Part of a small language model's weights.
Architecture: LayerNorm before each block, rotary positions, no biases in attention or MLP, untied embeddings.
MLP neurons of a small language model. Each row is named by its layer, matrix (gate and up: input weights; down: output weights) and neuron, and shows model dimensions 362-425. Each number is 50 + 10 x the weight over its row's rms, rounded and kept within 0 to 99. A neuron's up and down rows have the sign that makes its largest values positive.
A block is one neuron, or neurons of one layer that tend to fire together. After each block is what it responds to, as a language model described it from the Wikipedia text at the highest values.

L10.gate52:35 32 25 54 43 35 53 55 62 42 76 46 30 55 47 39 49 41 60 51 56 43 44 44 57 44 64 36 51 44 51 45 39 55 42 40 57 52 50 52 42 62 53 63 48 50 70 51 57 71 58 38 53 51 58 33 54 57 48 48 55 34 60 58
L10.up52:49 64 70 72 47 50 50 56 48 49 37 37 70 20 42 61 57 25 53 61 50 59 34 49 60 53 46 41 56 63 48 41 40 48 34 44 46 63 35 46 49 42 64 45 55 55 58 45 36 42 46 52 48 62 50 46 53 53 63 46 37 47 42 43
L10.down52:50 55 49 58 34 50 55 54 44 56 69 63 49 80 54 60 50 44 62 38 54 49 55 48 63 54 26 37 50 44 56 48 33 45 52 49 55 42 36 46 46 54 63 50 56 46 52 50 56 48 31 45 65 43 46 20 55 49 51 64 44 63 48 57
L10.gate387:70 47 46 47 41 41 53 42 54 49 67 52 56 45 40 27 42 51 36 56 47 59 36 52 50 58 54 47 50 50 59 48 71 33 44 60 50 59 44 49 63 43 50 59 44 41 40 47 52 49 33 53 75 52 62 42 41 43 50 64 59 66 51 65
L10.up387:52 46 46 65 35 58 43 46 62 67 51 57 39 44 52 36 51 55 31 43 59 55 44 45 66 41 42 34 62 65 60 36 45 49 38 45 59 57 56 74 53 53 48 42 43 34 32 45 49 40 40 53 45 56 24 35 57 58 43 47 58 54 58 58
L10.down387:49 48 45 35 39 51 52 36 55 45 63 39 56 60 46 47 44 52 35 56 29 50 39 46 45 41 52 47 46 41 44 69 47 61 62 42 43 52 63 37 46 70 54 60 76 60 56 56 47 74 57 46 36 53 72 62 49 55 34 49 27 33 43 54
L10.gate430:59 41 52 52 53 42 57 44 65 46 50 48 62 49 49 50 56 49 62 28 46 50 37 76 41 49 52 38 51 38 65 35 62 55 30 51 56 56 43 61 40 43 46 42 46 64 62 59 55 68 38 49 60 56 45 39 20 56 47 60 47 49 42 78
L10.up430:51 45 39 42 40 49 74 51 62 72 50 53 49 64 43 46 57 17 42 50 45 50 59 32 68 54 48 56 70 51 48 43 47 48 59 61 57 45 49 67 60 61 30 45 55 37 56 66 42 72 28 47 57 41 33 51 48 56 58 61 61 37 49 20
L10.down430:51 42 27 58 37 49 44 66 49 13 51 57 53 67 53 51 35 43 41 68 49 41 41 55 53 29 42 26 30 42 34 56 55 42 42 32 29 47 50 50 43 36 68 57 54 43 47 60 44 49 54 76 50 38 49 29 41 52 46 46 38 50 35 51
L10.gate759:59 47 46 46 40 47 43 58 53 58 36 57 48 53 62 52 51 51 54 48 34 51 51 47 56 69 59 58 64 47 61 45 56 48 52 50 55 58 64 64 62 37 52 43 66 41 68 66 56 51 44 47 63 43 60 54 29 62 52 48 61 58 49 54
L10.up759:61 48 38 43 48 59 53 44 59 40 48 27 50 52 50 32 28 35 50 56 49 59 55 54 54 53 41 54 45 41 54 52 53 61 44 39 56 60 44 58 45 52 52 54 50 49 53 59 41 38 55 60 41 59 40 32 50 51 41 55 51 30 44 50
L10.down759:43 50 19 51 49 49 58 53 59 43 30 42 49 48 48 57 47 34 42 67 45 46 58 44 61 34 58 33 42 43 56 46 45 39 57 55 45 39 48 57 48 31 55 32 49 41 78 53 54 52 36 43 58 54 42 38 41 62 50 65 39 60 31 51
Responds to: Final word-piece of a name (Xavier, Presley, Misato, PRS) or the pronoun he, as subject opening a clause, just before its verb.

L12.gate819:45 54 49 67 48 54 43 59 49 45 45 61 43 48 61 39 56 48 52 61 43 70 45 58 50 55 53 52 44 66 53 44 48 25 39 56 68 52 43 46 52 46 60 54 64 49 50 45 53 45 61 53 68 53 55 51 29 61 40 43 75 52 68 79
L12.up819:50 54 56 55 35 50 45 49 50 44 62 53 57 38 39 51 47 38 46 42 53 49 33 49 52 51 38 52 54 55 56 66 52 43 47 45 50 36 49 48 52 59 50 51 54 53 27 50 49 57 58 64 53 34 45 37 56 69 48 55 39 59 61 69
L12.down819:44 53 40 51 34 55 46 43 49 54 54 52 46 54 41 47 49 57 45 66 60 69 50 51 44 51 28 73 19 52 42 51 49 53 58 60 60 47 55 55 51 39 50 50 63 52 59 57 57 53 56 33 40 51 39 40 46 51 52 45 49 47 44 41
Responds to: Tokens in film/TV/music credit tables, infobox lists and episode or appearance descriptions, e.g. Television film, Main role, Language, first appeared on.

L3.gate164:38 44 51 33 50 36 54 29 59 25 44 59 32 59 33 28 36 56 48 70 55 45 41 60 49 42 54 52 50 51 47 52 55 53 41 54 45 55 46 47 36 52 47 50 59 55 56 59 52 51 62 50 37 55 57 46 57 43 46 72 40 52 44 63
L3.up164:60 43 32 43 37 54 43 50 36 54 48 66 36 54 32 58 53 53 48 53 65 45 40 51 51 46 51 56 47 48 64 45 57 42 52 47 46 59 48 50 55 45 44 57 71 40 61 51 59 51 51 45 48 41 35 43 41 56 53 54 48 33 43 68
L3.down164:49 31 23 68 58 55 50 57 52 52 59 42 35 62 41 47 46 49 39 70 59 46 68 50 44 50 41 58 51 60 33 34 42 53 46 56 54 40 61 47 55 40 50 54 53 63 49 52 41 49 42 45 56 40 66 62 56 38 57 57 55 63 52 58
L3.gate354:36 47 51 56 55 56 46 62 46 61 48 44 55 62 56 64 45 68 52 39 53 53 52 59 72 44 71 53 59 48 51 76 66 38 52 40 29 55 61 31 45 52 44 57 57 54 39 57 45 58 56 71 39 53 55 49 36 45 39 54 54 55 40 46
L3.up354:54 41 54 24 62 55 54 56 58 64 48 44 38 74 60 51 48 53 63 35 72 47 57 54 60 53 68 59 45 47 42 52 52 37 47 53 50 43 60 31 38 53 55 45 44 49 45 55 45 60 65 46 55 45 47 35 48 64 49 54 57 50 39 52
L3.down354:53 64 99 44 57 55 44 61 43 48 50 47 44 46 52 47 48 50 54 53 52 36 52 53 72 54 50 56 58 43 57 52 63 37 57 45 35 51 41 53 54 39 50 41 60 50 37 56 38 56 57 66 58 53 41 53 42 49 57 44 52 51 34 49
L3.gate814:37 45 49 48 51 60 68 58 51 58 46 49 26 72 42 51 44 43 49 58 49 41 45 62 48 45 48 62 37 45 44 42 64 43 40 58 68 68 54 36 40 65 43 56 49 60 37 50 41 62 54 63 67 62 51 53 47 33 52 49 56 52 42 42
L3.up814:54 50 48 49 57 53 53 41 34 54 41 61 38 42 53 35 39 52 50 45 41 29 46 50 47 18 60 53 41 51 52 52 44 25 53 55 55 42 43 34 35 47 62 55 56 59 29 59 46 53 60 53 33 35 64 55 42 46 60 61 49 32 39 50
L3.down814:67 49 81 39 63 48 44 54 46 59 54 45 53 47 39 47 41 61 50 48 47 30 50 70 60 37 55 44 40 20 47 58 62 57 56 62 52 54 38 52 38 48 49 37 49 50 57 47 47 42 65 53 55 50 60 36 53 45 56 51 47 38 55 36
L3.gate844:50 39 45 58 57 76 47 58 53 41 64 41 51 57 52 57 45 49 40 60 41 44 40 45 59 61 64 45 53 46 52 51 65 50 40 56 41 39 49 61 42 34 31 48 55 63 47 54 48 54 46 57 53 61 37 60 47 41 28 44 50 60 39 67
L3.up844:56 44 55 56 57 47 48 53 69 51 48 40 47 55 48 33 36 51 63 47 48 57 52 46 45 45 57 53 59 50 33 48 44 47 37 25 50 57 51 70 55 38 46 50 64 59 45 62 49 43 45 42 39 63 34 49 44 48 62 29 38 42 30 48
L3.down844:48 65 91 50 67 50 40 55 42 38 56 26 57 47 58 38 63 53 58 69 36 53 49 59 54 45 49 59 56 33 44 66 57 45 52 51 57 53 68 53 50 46 54 51 66 70 35 55 51 57 40 53 52 51 43 55 45 43 54 55 37 72 49 58
Responds to: Line-break tokens right after a sentence or list item ends, mostly before a blank line or new section; also word pieces inside names (Be-fore, De-ula).

L3.gate294:63 46 49 53 61 66 44 59 67 56 42 51 51 51 52 55 48 55 42 32 61 48 58 63 32 53 47 53 59 50 57 41 49 41 32 50 67 58 59 40 49 51 56 54 62 65 47 47 45 49 51 45 56 69 18 45 35 55 43 61 50 57 37 57
L3.up294:53 63 60 53 56 58 62 52 60 57 49 47 44 49 52 61 47 42 53 37 50 52 69 64 27 45 29 57 45 54 50 40 56 64 34 54 55 59 68 43 64 56 65 49 52 50 59 55 46 41 34 58 55 48 27 38 43 59 64 42 53 67 46 52
L3.down294:44 53 61 53 47 57 41 60 58 47 46 42 44 42 52 39 46 42 62 57 66 47 53 43 46 60 44 50 57 44 36 48 61 45 32 49 54 58 42 40 64 47 59 43 33 73 63 39 48 50 50 66 44 43 42 37 52 57 59 41 48 70 62 46
L3.gate342:76 49 36 42 42 40 52 60 56 68 42 52 73 58 41 26 51 33 59 39 43 63 65 75 53 25 48 43 54 52 50 52 38 48 37 57 46 58 59 50 56 63 47 60 44 78 46 49 43 55 46 39 52 57 53 53 57 50 55 54 37 51 58 54
L3.up342:47 46 38 50 58 40 48 66 58 59 58 53 48 69 46 45 41 12 49 59 57 53 52 50 32 51 51 57 39 63 46 51 55 38 53 43 36 60 45 47 52 56 37 51 48 49 49 53 51 50 48 54 65 47 57 31 36 51 60 61 61 53 48 55
L3.down342:41 39 56 27 38 45 49 56 53 45 47 37 36 55 41 33 57 50 49 39 51 49 49 24 47 35 56 41 51 40 41 49 52 60 48 64 60 48 52 44 47 56 49 49 35 34 46 67 55 55 55 37 53 48 42 63 52 43 45 51 55 65 62 66
L3.gate678:64 54 25 64 25 56 37 60 38 48 34 29 54 46 50 47 55 49 46 45 55 49 52 46 55 59 48 44 45 53 24 52 55 52 47 52 53 47 59 45 45 43 39 58 51 65 53 64 64 47 40 40 54 64 45 44 40 50 45 47 45 58 56 68
L3.up678:43 39 35 14 64 29 47 53 54 48 67 41 61 37 49 44 61 44 39 70 26 53 38 36 50 56 59 31 64 53 58 58 40 63 46 45 68 54 55 61 48 56 54 55 44 55 66 41 34 36 41 51 66 58 47 67 44 42 54 47 55 23 54 48
L3.down678:68 51 30 37 53 40 48 55 32 51 50 66 53 50 52 55 54 46 38 71 52 43 62 50 68 43 49 53 59 42 44 61 52 35 54 59 52 50 56 46 52 54 33 49 35 35 56 52 35 51 48 44 58 43 61 42 40 42 47 38 37 37 54 45
L3.gate870:55 44 45 45 55 45 57 43 61 39 55 31 55 57 30 45 40 56 51 56 49 55 47 57 59 64 45 40 48 49 54 51 44 57 48 46 44 45 58 44 53 18 65 59 49 48 26 47 46 75 38 43 55 56 49 52 53 37 49 41 51 61 59 50
L3.up870:51 56 49 44 52 51 53 53 68 42 49 26 66 51 65 39 31 44 45 43 71 46 35 59 66 60 54 56 48 57 64 32 52 55 57 50 42 35 49 50 50 50 61 65 41 49 51 48 51 50 41 43 36 49 64 41 45 46 53 49 68 54 49 48
L3.down870:57 59 74 50 66 49 59 48 44 53 54 56 52 42 55 38 50 52 49 52 64 45 32 50 50 41 58 65 65 40 40 55 62 38 56 48 56 68 29 50 48 44 50 54 59 48 64 49 54 53 43 65 43 45 63 70 31 54 58 42 47 45 70 33
Responds to: Sentence-initial He or She after a period in biographies (He was, He received), plus short word-internal pieces like he, re, eb, ey (rhetoric, debris, Fran).

L12.gate283:42 36 58 60 43 48 43 66 42 47 69 64 40 53 50 42 55 51 37 37 49 53 49 53 43 46 40 32 47 46 52 39 43 49 48 51 39 59 49 66 58 63 27 63 49 52 63 67 44 53 44 45 50 53 42 24 45 66 41 51 61 56 35 51
L12.up283:50 45 43 42 26 57 43 57 48 23 65 52 51 46 69 38 65 62 55 53 46 50 38 38 42 45 52 57 53 35 45 61 55 53 35 72 80 70 56 53 54 33 57 47 55 40 56 42 72 47 32 67 56 53 56 42 33 56 38 53 74 54 49 53
L12.down283:60 44 47 55 41 46 56 59 35 41 51 45 51 42 40 63 41 56 59 49 56 36 46 64 44 53 62 38 52 42 37 37 41 21 38 56 66 56 48 66 46 58 60 48 36 57 43 21 51 60 52 63 41 49 67 55 53 43 46 66 49 49 38 53
Responds to: Final word piece of a person's or entity's name, or he, as a sentence's subject before a verb or 's: Coll-ins started, Xav-ier goes, Duff-y's.

L10.gate47:57 26 43 47 61 56 45 58 49 46 48 51 63 52 18 60 41 47 45 47 44 66 54 45 29 60 49 50 59 55 67 43 51 50 56 57 41 65 48 62 69 63 50 45 48 59 49 31 50 47 60 52 47 55 57 50 60 44 56 64 63 47 50 51
L10.up47:54 59 41 65 38 48 51 58 54 49 42 43 32 63 60 63 48 62 48 52 54 66 69 39 39 58 40 56 61 62 50 63 54 64 47 58 39 52 59 44 47 49 56 51 58 50 27 52 63 51 61 42 48 51 62 45 50 50 56 53 50 56 37 45
L10.down47:45 53 70 62 44 44 66 71 48 55 55 48 47 50 34 67 57 52 47 46 36 50 51 35 77 41 60 55 61 41 56 53 47 46 50 58 43 28 41 64 57 34 44 47 56 72 58 50 52 54 49 56 54 49 71 47 38 44 73 71 43 44 41 61
L10.gate163:40 48 43 60 38 32 47 68 46 78 51 57 51 47 55 54 48 51 51 55 58 59 40 61 54 40 52 33 29 65 57 47 48 67 49 40 43 52 56 64 45 49 54 68 52 46 65 52 71 58 58 48 47 52 50 40 47 60 62 61 54 42 41 46
L10.up163:58 52 55 45 34 51 33 53 53 55 59 40 59 58 48 53 51 35 48 60 65 51 54 46 38 44 55 59 49 25 57 60 62 55 46 59 32 47 56 48 48 66 55 48 48 63 51 61 47 63 48 60 56 51 40 55 51 52 39 62 51 62 46 47
L10.down163:60 46 28 45 56 55 44 39 47 49 55 43 59 47 67 28 54 53 45 41 59 46 59 52 44 55 51 58 63 52 48 54 53 45 44 58 56 47 65 49 60 48 35 47 58 42 59 54 54 46 45 57 64 49 42 55 56 44 51 39 75 43 49 42
L10.gate332:59 43 36 54 49 57 65 67 38 60 46 49 42 45 42 52 41 51 45 62 46 63 50 57 49 47 63 59 45 45 41 59 48 58 49 45 61 65 49 54 47 56 53 52 42 58 56 54 51 49 54 76 48 37 37 46 36 57 53 50 37 45 49 73
L10.up332:45 55 45 50 49 65 40 46 61 81 67 33 48 58 28 53 46 39 48 52 43 60 53 57 38 43 45 32 38 59 47 46 53 32 36 38 46 55 45 38 47 50 49 35 53 49 58 49 54 44 44 53 49 45 50 50 53 59 66 55 66 54 63 46
L10.down332:56 53 47 47 30 47 33 67 56 53 46 37 42 61 50 58 52 44 53 56 39 61 67 44 55 38 50 52 33 31 51 48 60 58 44 52 56 47 40 45 50 47 57 42 63 55 73 38 48 58 54 50 77 55 81 51 63 49 54 65 52 52 47 38
L10.gate404:53 46 64 54 42 44 55 64 59 33 46 51 58 55 49 51 43 39 51 62 40 41 38 50 34 64 28 45 42 64 59 55 63 37 26 60 70 56 37 47 48 41 48 49 54 62 36 56 51 49 51 59 67 52 64 40 64 62 52 60 35 55 45 49
L10.up404:55 51 53 70 63 44 54 36 47 63 41 50 60 51 57 73 55 56 46 62 46 53 49 58 48 53 69 39 48 61 49 53 50 60 44 52 52 44 56 33 53 43 38 60 46 40 35 43 51 63 53 48 69 52 56 48 53 60 51 40 55 46 57 52
L10.down404:44 51 76 61 40 45 55 46 52 42 60 49 49 54 48 38 53 46 40 52 39 59 32 57 45 40 48 75 56 63 59 50 63 55 59 63 55 49 51 54 48 56 60 58 50 56 47 47 48 56 52 48 58 37 41 45 41 34 48 47 43 59 60 46
Responds to: Highly predictable tokens in Wikipedia prose: word-completing pieces in film and media descriptions (adapt-ation, dr-ama, anim-ated, gen-us), function words like "the", "of", "for" in set phrases, and "=" title markers.

L10.gate142:49 48 42 49 49 47 38 47 41 54 45 40 60 46 65 40 41 48 58 50 55 37 57 47 65 64 53 32 45 52 54 59 53 49 52 40 58 60 67 77 60 66 51 44 74 53 47 42 35 52 45 53 44 67 40 63 47 51 45 53 41 68 42 62
L10.up142:47 37 42 37 48 38 50 47 49 66 46 42 48 45 51 40 47 52 59 48 44 46 44 51 53 55 54 46 56 41 54 61 53 26 63 53 45 59 55 40 28 47 28 50 55 52 37 59 38 59 46 43 49 48 59 65 37 46 44 47 58 47 32 64
L10.down142:52 33 51 57 55 35 36 51 54 47 78 56 62 52 44 60 41 48 43 59 58 47 48 56 56 69 62 61 61 57 52 42 54 59 38 39 37 36 52 54 60 47 47 44 39 55 59 45 76 54 59 51 42 58 53 49 41 45 40 65 35 67 46 43
L10.gate177:55 53 62 57 54 62 49 44 57 43 36 53 46 44 64 54 36 31 59 25 38 40 47 55 38 47 57 63 45 48 61 47 51 37 56 44 30 61 62 53 39 54 41 32 40 52 53 57 42 70 49 40 58 56 34 67 39 56 53 51 33 46 37 62
L10.up177:61 56 32 53 46 36 40 59 51 51 44 46 57 50 47 52 21 55 48 27 44 36 54 49 53 58 65 43 51 51 45 42 49 37 64 26 45 51 54 53 46 58 41 53 66 44 49 64 44 53 49 46 50 56 65 57 50 47 49 52 50 42 37 51
L10.down177:42 43 64 44 38 51 47 48 42 37 64 69 46 29 60 53 59 49 49 67 65 80 59 49 47 50 50 56 49 55 49 45 59 55 25 45 49 43 60 58 49 64 46 53 48 44 45 48 60 45 33 41 64 23 31 49 48 42 39 55 52 46 40 47
L10.gate516:54 51 55 40 47 48 54 37 71 33 54 43 72 45 44 53 37 56 69 44 62 42 40 51 62 63 57 67 43 43 53 53 63 60 44 56 64 54 79 50 55 52 41 39 45 34 45 41 53 38 42 57 47 63 42 42 37 47 48 50 50 40 44 51
L10.up516:46 38 41 50 49 51 55 42 63 45 48 54 44 65 51 55 43 56 42 31 43 45 53 55 48 48 47 59 57 61 63 48 45 52 43 49 50 56 58 46 37 76 31 20 53 51 35 54 48 53 34 50 50 72 43 47 49 72 40 51 39 19 41 51
L10.down516:65 32 37 41 38 47 28 46 58 47 56 49 67 33 48 42 42 47 50 76 52 39 43 68 62 63 56 51 48 49 54 42 41 46 52 52 61 39 66 43 57 59 53 59 52 55 37 26 38 40 73 61 37 38 45 53 62 32 62 55 59 34 31 30
L10.gate951:44 35 39 57 45 48 41 54 51 63 55 37 64 56 50 38 51 48 70 47 46 45 59 66 46 61 42 31 58 53 63 55 42 55 60 23 41 61 67 52 44 52 49 43 56 62 40 68 52 59 46 43 38 62 62 58 30 51 56 50 45 52 43 54
L10.up951:54 38 57 47 62 46 56 52 60 57 60 62 61 54 41 44 39 45 70 43 51 41 46 44 50 47 47 49 57 47 33 50 47 40 58 64 57 59 45 58 32 52 32 40 49 59 50 62 42 48 44 68 34 71 50 58 47 56 56 56 50 59 37 45
L10.down951:60 40 66 37 60 53 54 57 60 44 53 48 40 53 28 48 45 42 48 63 54 62 66 40 55 56 63 44 75 57 52 41 45 58 47 60 49 24 54 52 68 60 50 47 34 48 55 45 62 46 43 59 60 47 56 49 85 46 61 42 45 63 56 52
Responds to: Line breaks right after the closing pipe of a markdown table row, in headers and data rows like stats, squads and fossil lists; weaker on scattered prose tokens.